python train.py --n_layer=8 --d_model=384 --n_head=4 --n_kv_head=2 --head_dim=96 --d_mlp=768 --vocab_size=8192 --activation="swiglu" --norm="rmsnorm" --norm_place="pre" --norm_eps=1e-05 --positions="rope" --rope_base=10000.0 --rope_fraction=1.0 --qk_norm=false --attn_scale=0.102 --bias="none" --tie_embeddings=false --parallel_block=false --init="normal" --init_std_qkv=0.0264 --init_std_o=0.0 --init_std_up=0.0264 --init_std_down=0.0 --optimizer="adamw" --lr=0.000998 --beta1=0.9 --beta2=0.95 --weight_decay=0.081 --lr_head=0.00456 --grad_clip=1.0 --warmup_steps=245 --schedule="wsd" --decay_fraction=0.359 --decay_shape="linear" --final_lr_fraction=0.0 --batch_tokens=32768 --seq_len=256 --doc_mask=true --train_tokens=298900000 --steps=9122 --dataset="wikipedia_en"
MLP neurons of a small language model. Each row is named by its layer, matrix (gate and up: input weights) and neuron, and shows model dimensions 96-223. Each number is 500 + 40 x the weight over its row's rms, rounded and kept within 0 to 999. Numbers have three digits each. A neuron's up and down rows have the sign that makes its largest values positive.
Before each neuron's rows, "fires on" lists the tokens most often at its 100 highest values on Wikipedia text that the model never trained on.

fires on: "s", "ology", " No"
L2.gate706:496478468496483604449455515534456557462457526508525443511428526435502548518400492452469536515513527466527519476406573463541508521538421499478575464599448598426468466392480495540531535559454515515508539526502493441568483479509468521544493489524562478495518572512495517536533530472528476527446464511507466507409468462539493478533596488533547518595577525529456499547531476528536412480454
L2.up706:429523546401571476537501511547503490473461514533517523478460553514478453467467522533447575485532559476524412503479507479429512489511465480455532400548556491412478475525487434553520511461497534588507536502547540587459448508454534497495513439470509470513494565499503492528495478473502543475484475509467514499516567543508499428459520565521488490561457487481431533559512427559522474490487

fires on: "n", "est", "an", "ic", " own", " best"
L2.gate709:600569531492440496512494587502519547444458572545512448478505546570520503483577510545505561541513555467480478492501473516532517468558511406500542462524504500535514443502500481496431392514502465525515537503543440521476478453523469574504530398505505466550505532494409514505469449492547466567490586479448530487529483495442481480469502433510442454367497539515527462525487488525541638499451
L2.up709:577545492539495529438590432493546551557545408480549517442464475476551478504517507496484485480521508509453521533491487503487434494511502477522508522535466396588502514530450509554544487530491565537486525499506528555470523489544513536503521479512526514473460564499525492465427504484533506511483519518502508468564601500485518425514472487475516541516539529524514543550505501510526456591433

fires on: " |", ".", "mer"
L2.gate280:526560555572524573495508507542536558487476432475508549472467497547564482535542576498489499519511477538518532500504543490531519446545475520488534429492498536464470498578482448500501516518506464409582434474533536482495467520486581515474586510444531410505475532495481499519556502490498455529462482554484532590473479461431486425491503483494573524440491474578484463492540509530477559605411
L2.up280:517454495488433500482467472563468498501477483462488495553522560424541448545524507473514485512533441481516517491445529484492535433529505570469451499502446552459517515557538443503485541520471496464461446493471514496536497492523513472510487563477438465495570457468422508445484485486457476453393539485537467520518486503502450571468478489507483443464483509488511472471487516562643536520459

fires on: "s", "mer"
L2.gate537:606511519487552525539449553445546594451568469456415531458475458384554474487506436544466489522540465534525508427468521546528515543496504491472478486502492553556494465548502526530538442472475449517499427454517556494540503471542408473490447494542519470474474514482476507472450489446507555422563487504502468490469478516518507435537543502506494470444503481436503539585453460483497570505483
L2.up537:514448487502464462476476514553503489485451514575531457445481525478465549558514505437469508515550505537544480491490556554479517449477503589512542509536422513514479513479504468488551515414529456462469473402504516450496521442485475534532522598529504488450495532440522577537559471476522426488472463496495604582523495465467486493460520531534499445416509504474496587422507561524504485493484

fires on: "th", "ed", "l", "il", "le", "dha"
L2.gate600:450467449523536529472479598543447500495480468515564477563488577395556559442456531483516465557555493517528502477407510523427508485474521578566581528523538510460501526477510533555410516495437532426529486476443537562472453558518475442457532574481472437489581509499468557480426415514465506492540448499535483449490508513520568473475531546500483503506506463501552509500444537452488474522405
L2.up600:564500489542468506467538533488538532524524560477568508502523476461546509548461485522524503403407447417474570511524549505425485527544542455573515480475515508531559473487484563518494541414447513489539491519481521471514559484508431497507491517470515508506519496538526548450460518500550499494523491492503463522514509518552558490539521626514457452567468462514561507465510544482565453532505

fires on: "-", "–", "f", "y", "e"
L2.gate462:468467462509499511518456454489509587435527485557593470518516488497490570517497517494466452410451499451467373538448503472496515449490491497500526427522477514462457482493479535473565529496495497529513497448544498539517455488514419480576538459469456453527449548549455559477477554417536483470557549481491525443529539569551528483410478512487522494512490496478408557528453483423463549442511
L2.up462:457537412572473507484604485494561433535439470467455518492484516425525498547441518526495478517502436504545448458519477445475483504520491445541488475474467495501525509515537565493475507523486481552504499506497500539519543545504504465498517563518464526505488426511487517515568523578505508491503515464519505449476475432506470528467518457485472536568465517537464455493494554544524522430546

fires on: "rum", "ion", "de", "en"
L2.gate261:523534466497475473471559469490502490466477495453523532517470526488561498469493554509562540487563434513496581497570495448500472531506469489491484527529502542479475520499527459548577510504469508488504435542477565410477487457543529533513504519459548484465505502486453532513434520581519553500525497499437542461605512545517460446543464449560543468498484442496532519481505482532485428540498
L2.up261:496551526558424491506458478529546507496552497454476544413462499459487499485491486492488496571558540498543487484496421477424492521596465442495480539501525499546480446512457527479508551533505548437509500505475507507448499556533492522559511433473442554457409545539488496522469580500476484627491476501490469490563504513510536485422439565438500537512560573563516508488546527503487432469593

fires on: " called", " number", " named", " call"
L2.gate536:522549453467499507507531524570558558510541473450486466507500470500617482400456551496442541491569546512524514535535508566457545512485464516516447529445463499416471491529509499542513536504513544467500534401568486502490516497526453431451513589464494524421500483524442513502528490492561518532533447542422544608443491493501423464509505491474441434480459483580486480504515486545493540536446
L2.up536:526505469477466538459514431491496560537445500533466434439460516426487445544481510565460581534538515454451498454571487553505481508493420477482588468440505455525539464530547518479570539481520504495482549488491464571509491578529516515467520448461496527467493530504478450523454546481561542473466428530470519496548441488509508470540467503496486492487469405454412501455544487526483493463531

fires on: "p", "mp", "al", "x", "qu"
L2.gate734:517471551482457561459538476495492522548482496516531519526489524520494492487476553393471506452482413494562530556527528526451449501570507472462467508528486457467543504466524479553540479525530514485470567522462488479504447501432529469498539494534541453547524518483518533435514465491447438509449475542497472438502508530490511580519432513515527440512482524479521522481499501556464485579493
L2.up734:489488540499465482506439424544453440463530545466453492492504484459510484450507494529512506523518441565478534491491493505568508580552499524471582504540462460489526533485488488405543436528526495541461477485442487499494468476496432512440456480492492485470495530554448519470524514415528450462478491591503533539509566420548541528550428438486461505489467518519481562488516588505512462539567

fires on: "ing", " •", "g", "der", "er", "s"
L2.gate334:464490475560534582460487512539510446524455439476491476470475489474466480574490512536529438528511510463495537471574483443353437472498466523532484515442447468555526509494588557446431521564500505497456503473484493564493486513508493490511519451528535505535536432484505576517464448551534562518531485497535558464524437494500435454500553502471433473495549474434527499472516436458493473556483
L2.up334:502461524525431497549469537495491509410559517509538528566447506508468527528490466473487513491498474498484500549462553568534571510490461505539523441521492519481550544487471463474515422423536515549479520558448554471454505435454489528507505494505406519548495530513507471449454501481464479401569497474525533490487534470434456535509514475460547540492506524516529548551509530514567520523574

fires on: "s", "e", "re", "ra", "le"
L2.gate719:473529497475495562493442557476453480484474446457469438529495511466478448473482477485552422550498486493516490482502589535462429453544521461488476432470564460523494516532544532482512520515467560488503515582545553455447542469556551467465526543505542492429484504492435487468462477432565516474490506500493436459443546499532458455472513506473461491398578485471555494493458446471464475507503
L2.up719:483475517490501518523485501536558539497526466469503496539560540458510498545462476456474452425472488502513544591471481438527553478427549504498534535511485526486434449543484465467486471427453516514512429457533534452465482478523395545572503478470542563503501488534520455457508507553599488472476575553538474495537464488554533467552487513470512512483434478493505522497543444463483436583513

fires on: "le", "ar", "an"
L2.gate403:502499536495486500440510455427508530488523451493521454430489442491556553482491554539496518524552476603476450392533462594510505508545519498449462478569494457449517451522551467554495452484503469530524492461570466500466480437475522534441491456532535484510511520413494525455456508493582545455472454550453510527554494499561540483533446441585554491481560491493564464559523535551525476517494
L2.up403:511504591532529544414499493495446526520465441527479548451479462513487535488518528591495538523477442498512472487518520612497480543519548431448515608488529479527572539504511507532518556527494501478487413502470513496500489537463444491487475502581514438418513493577523505505447460512453497497535476473475521504490501496480474530487520449512446515525532554468527464516454455535518516528467

fires on: "e", "i", " of", "-", ":"
L2.gate665:449490511509475608472482499514529527500441534502420513560461510560495517421509483504488564440501529507448483567522475494455514519453499516500447443492536500503523534496525523430493468549520526514502569490479525494488558517506498481532485577492436510537500486533515565491492477503545527482509469563454460513495557461435492464459437452502512540455487551459510490458476508482376540431438
L2.up665:577467531477488519475493563547504528489443479490526441545529490466450453504491569522469513478537514506563426489470387547512491521475468521517485499492545439531515436538501552536573539478491551527477585575508528528456507503456550499496506523517510560525502555517504504544359438568507507448455472509513538473550497529487493418501498505596547482539449552574486466486450521463497558499494

fires on: "m", "c", "va", "im", "ym", "t"
L2.gate520:499545445463373451460539506493471498482513503453534481541466543521525515482515468529537485495479463508542574514507485528513495452447490479506500520477487531486537551525558528540430532502483453572546529449471573402485470570531480489500528441476454496439538431486442464460510489435533508517438486455512446495576538487451510554531534493518514500427471421505515529560601503491508504490436
L2.up520:603493511503543471577542500450489438484520466530588531447479471464505476505436491389459499477420458464533464410484512495559467494513485527493522492504539529473471445464526494465505487468501507539523549540468471616492477522463513529515505472612498520496472525509519475539567511487537539449492447618486506507513551427565499530551551543554540484480484474486457560477502364530503458461560

fires on: " R", " W", " T", " S", " F"
L2.gate248:559468559456449462453457397555458587413488443458501488474545434495482540501571567451531584494545551500465461494476583590522554518530397546427514526535528509578520439515531497532564458552544473510497471533462541443561445489485533459453420495424511463524440563484449427519501477471506440570503492464493440561498552432473569487573429490545511524475494484503479553511498531416485508491453
L2.up248:477491530482596514461558511587480493460521531477442456566436403469443565509533508467466504522544535498497480521477504516546464547518533486502496507581482487431494461529538454470531480487506447493519509459543532469568474456489510457518454484536482489485524497496529505580519445478554513491435520518571554562472439468486494434510540458537539496508480419450522553500579509465552457497509

fires on: "s", "ing", "th", "st", "ft", "ive"
L2.gate490:509499448493450542540484502499493388592512456484514417432537517514469478576489529479449520466442534410530507534502510474478479496425485551507527527509540465470571470483480514507452508515522549524535516621485549463453502525513513540446468484508453492448538544446564506566491558470471427487461478528455494488544509536520469493493483508479520467592580459487440489438506474518450466481497
L2.up490:497509441488451408555488531480475516458404482534531529446514475498499477477513519495492521492482527478413472557529477528555449502540487489512452489537476545458497477495484487417486548457416484474448488540524553485474512517487534490526501512540488554510523492527505541522469428426488536511450568498527560519545553430489582513499539531526508520483512403430490442543550508546500465487494

fires on: "s", "st", "-", "a", "il"
L2.gate636:479506478454481558511473507518490553449547442517414451511519528487566526429513505556473502464541468549518521528562551465582504397467566530514457456501521546451473541554551527497503512479471525477442429508513500515438525439572498499479496485587489511478539437423450512549521483502502467467565468450555515517482490500571428535511476486518497571473498482478513459550513467465506429559514
L2.up636:456550506491508454461547485467482503534478493564447467547579538478527531488480484469467510479517376538457492565492510490490528529494546493486502491513503521506449508458479481465470471587511523468517504481509478539519502439534507483517557513563519558429582411485496559506465531479502461492560480527479574524541484453423524514540548498458401526547473587461500533602519473473478536525535

fires on: "i", "y", "ant", "ion", "ature"
L2.gate413:521525505543492526558484535471549479486475472445540542438406550624474536488426465464426522532495546454514487465473509512448455492544534457536499454521469481476447490522519527517502517459382470439463543533572472501543464521508506581510548491550517444507491495506480471440466475513516483462480546490429574527596488434515466472491465518526547449513567438515521524411529507542499502489525
L2.up413:495517549557491555487525513495556498630520527487498500573406593439569518488479503569508530478554452557469507530435492538498505573452484479575535480547507496423402473452530492490446551516515591544510537546533550509523453469485444520496470495438523564560520538489498476496458482556449519464507515517492508493546519502458555456503463547467515563524486431466531492511480509564525412491430

fires on: "d", "red", "te"
L2.gate427:411552482479512491481476549493474549499501454536466486480596485466508529472495497504503521485498446470480512461571467473497483482578569505524491470488433502569437518527480500478498493459559496481563403453584510528514482555523469489542445513523529544499492562481501400484505434516604484486509517479445521534531479557569415499466535463552563563467549526491474486492514531496526486485457
L2.up427:471515509487489512515458498553502570494423461485530405429510542547519583481537513477536475517521418548437398450553498548505566545545464523534557507562527497500524490507469417442486451569507474455518462459549425455538439442526516484564464603511524511486434583471544503441512473451522385484504509517512503592467442484472467511563445457489482487415581528485468554551560484484528499435404

fires on: "er", "to", ":", "te"
L2.gate65:477530517499514506556480551535536569495583478486538577490510442522501543512499466498499479557529538501485519506495526518426526461454520489515538387521576493489485501480496515493424592447505455531533527443503530548553520413583484535490467443490472550475527502469465494543464561498472448520561430519534478555570478522572494474499478539523530519486528497453536491447463528430508471622456
L2.up65:477521524505474549423479516497492533546453508501436540470496512528532493598514518537444474529446513496402559445557475576490512504566450480478530442539527519505466559521488499559520497446502486538527519501580431570457527447585468563545494512510477460494505465518538568432481482462458498504497493460475540487419494516440462512466517532429548433528592519512469453556478438529519545523442

fires on: ".", " la", "as", "a", "ach"
L2.gate615:477546474550486477433520500470448452563510493473523473484557521618489553479589535447516525573516526494526538431479459482500583489517472517461504438437514465513525411444505519399514469448533496510415434440431494539458414427501495492488464452500557498465460512517499522488478444494506500578469543500509496549526456542563591511505521484510503552433488480487524537512539515481495420474473
L2.up615:486481524493490460454535501536541516560489461518573515426442490502476467537405511473518485495526518605540477451506495452540514389536546567518514495445476371530529513504452499477454508507552463458545486482455486568579473523436514548474479543547478470500431450477503506516452538450483461438462500542474490511515498500544487532516434554531518424424514476514493492455484548554497414510571

fires on: "en", "y", "d", "o", "ca", "ar"
L2.gate512:553526507467509494500486565545558535554512451522569476479516484461618504476503525452480508486527513581507522555507526551536453456502642500545464554538446473423449484492474521507502496458447538500478516484513528554425495568457404537447494504528488453545501479544498499470485564535534451485487488598559469517491492515569459454480444561517556521546458510540480475469490549490484412532503
L2.up512:497527427520462463579458531408484505493444519509545509506517525514417539467492518490537463449460494409474519504503527502502527462557520494521417483454429430493563513518399546536473484484501481482449465482510473460466485459486547484530474453484495524515544550498547469482548536522542565497410529502478486560519483478507505528540595561532512543414453507530543440467468497568520501472527

fires on: ".", ")."
L2.gate631:534528524508531544492500572509496518540410513513488492514510503533472545523522495537462506444557531533457559503478550493475528483468474517531562493637489514497467451506512579399472457545476522599522554463582457522558445472494501605516544471518584479535447525509452475546490457467567548509446464460519453536461550494483449444533508446558474485508490535523551572617556488446487492563485
L2.up631:451499417486440516499446584512481535565536437514527528509515469536534527512583464432410470492498615565519458527529471479513560429491442501516469491477500446466475540524448452499455412503555472510604486486436504437466490474457505555486516475563455552458485481425468472551458507512445453504447558479544454518446553514457443528459501471493539514472486540546539432563453505570498548513437

fires on: " and", ".", "ter", " or", "-", "ized"
L2.gate85:518446498529476460546425586582483551476506485536503475474495557376505563470481513484472477525572624411458509518587438500515515509488485453530482459516493458467461520506542517560498449512497451428484479438489503451491495464454520487496542478460492446454471513504491547522522434494606463512454468470391552481486448477434459520524527449535502453436462476500537473480510438522531547504461
L2.up85:479522580533482561555500451485513514480487472488535498542444539548534515468578514524472458517515454533509526445377518498516434516523497538503525541622522512500489524493575466489492511516536474529545482463562520563493448536409485526512483450498521492630528505479488503559547463529432426495505389532515470567495512476515565567446476456489476473491450492528499479515459441516529455510426

fires on: "-", "3", "2", "0", " later", "°"
L2.gate23:463533546526435483474563458517455496469474472491481489511491456450535513403542534463500492449550528448503462538463540508454570600442472524428488491588536507514411478504558516526555475492497511518464464502545519430480538512490518440509518425523510465511487585482419475510478512502492480640436441489591522488535500468457486451481445423524504505526483472551565455530496500543542493501482
L2.up23:438455487428558460455492423486586513514527506516474524556421468496482500508540570510491501462440506473556490515446555508438495473454451495517533411453463438502480527536543491434548501467479556487522482503505484487502481413473519518520472467531518520538438540518410499521465509453486609491516514483487459524532537557507520454446492537496447545555509498500497536539445497427492481488588

fires on: " by", "mp", "ar"
L2.gate29:444457531477467477623488502485479448542531538523456557472489477551495513554489575537468491493483506511569532491468502488529538519437477499476453491483440536522461467521550480503444472502482472531517533476467454461520489419456486479499514522492474488510557527498462525549518489487459516464535454453584525496481480459505471526498461438504520451569501529426456541484509473479501464478522
L2.up29:536483545569503450536475511461496490494498493510578406498537480483459523495484547486504522456445567523534489507470557487544507473545416579483500530543547490456511469506525491502442410521445486461498447509502461436493418518443518569532557504507575539498429513562463495471442488511518513491472563512575499507442537467510557508525445463511522480459473487523516528495537551520543482561529

fires on: " re", " played", "0", " It", " took"
L2.gate359:469519458470406478440475526466526490482505490511472475516441506528472447493521553513533506464526520465511454508483460517429520449462500513527469510469464518502470479462591500530470519538540549454397550474480518495506498479520563526493470534470495510490440539472436496539500476479470576513529494494512541479498468574440556543469521464538459494486444530470561526521441487506485437448539
L2.up359:517460522496497541515530489493566568515533529550604473536474546479458484488446506398545467497423484437482531535504496498523521461497578499446477425473523544499511568503476504463539507511456496433449441517537485560473520544517528480502507480543543511554542462447551486507525464494440522446422477499527430518490444516472477539520458513498470536430512492445472492510490505570512552472519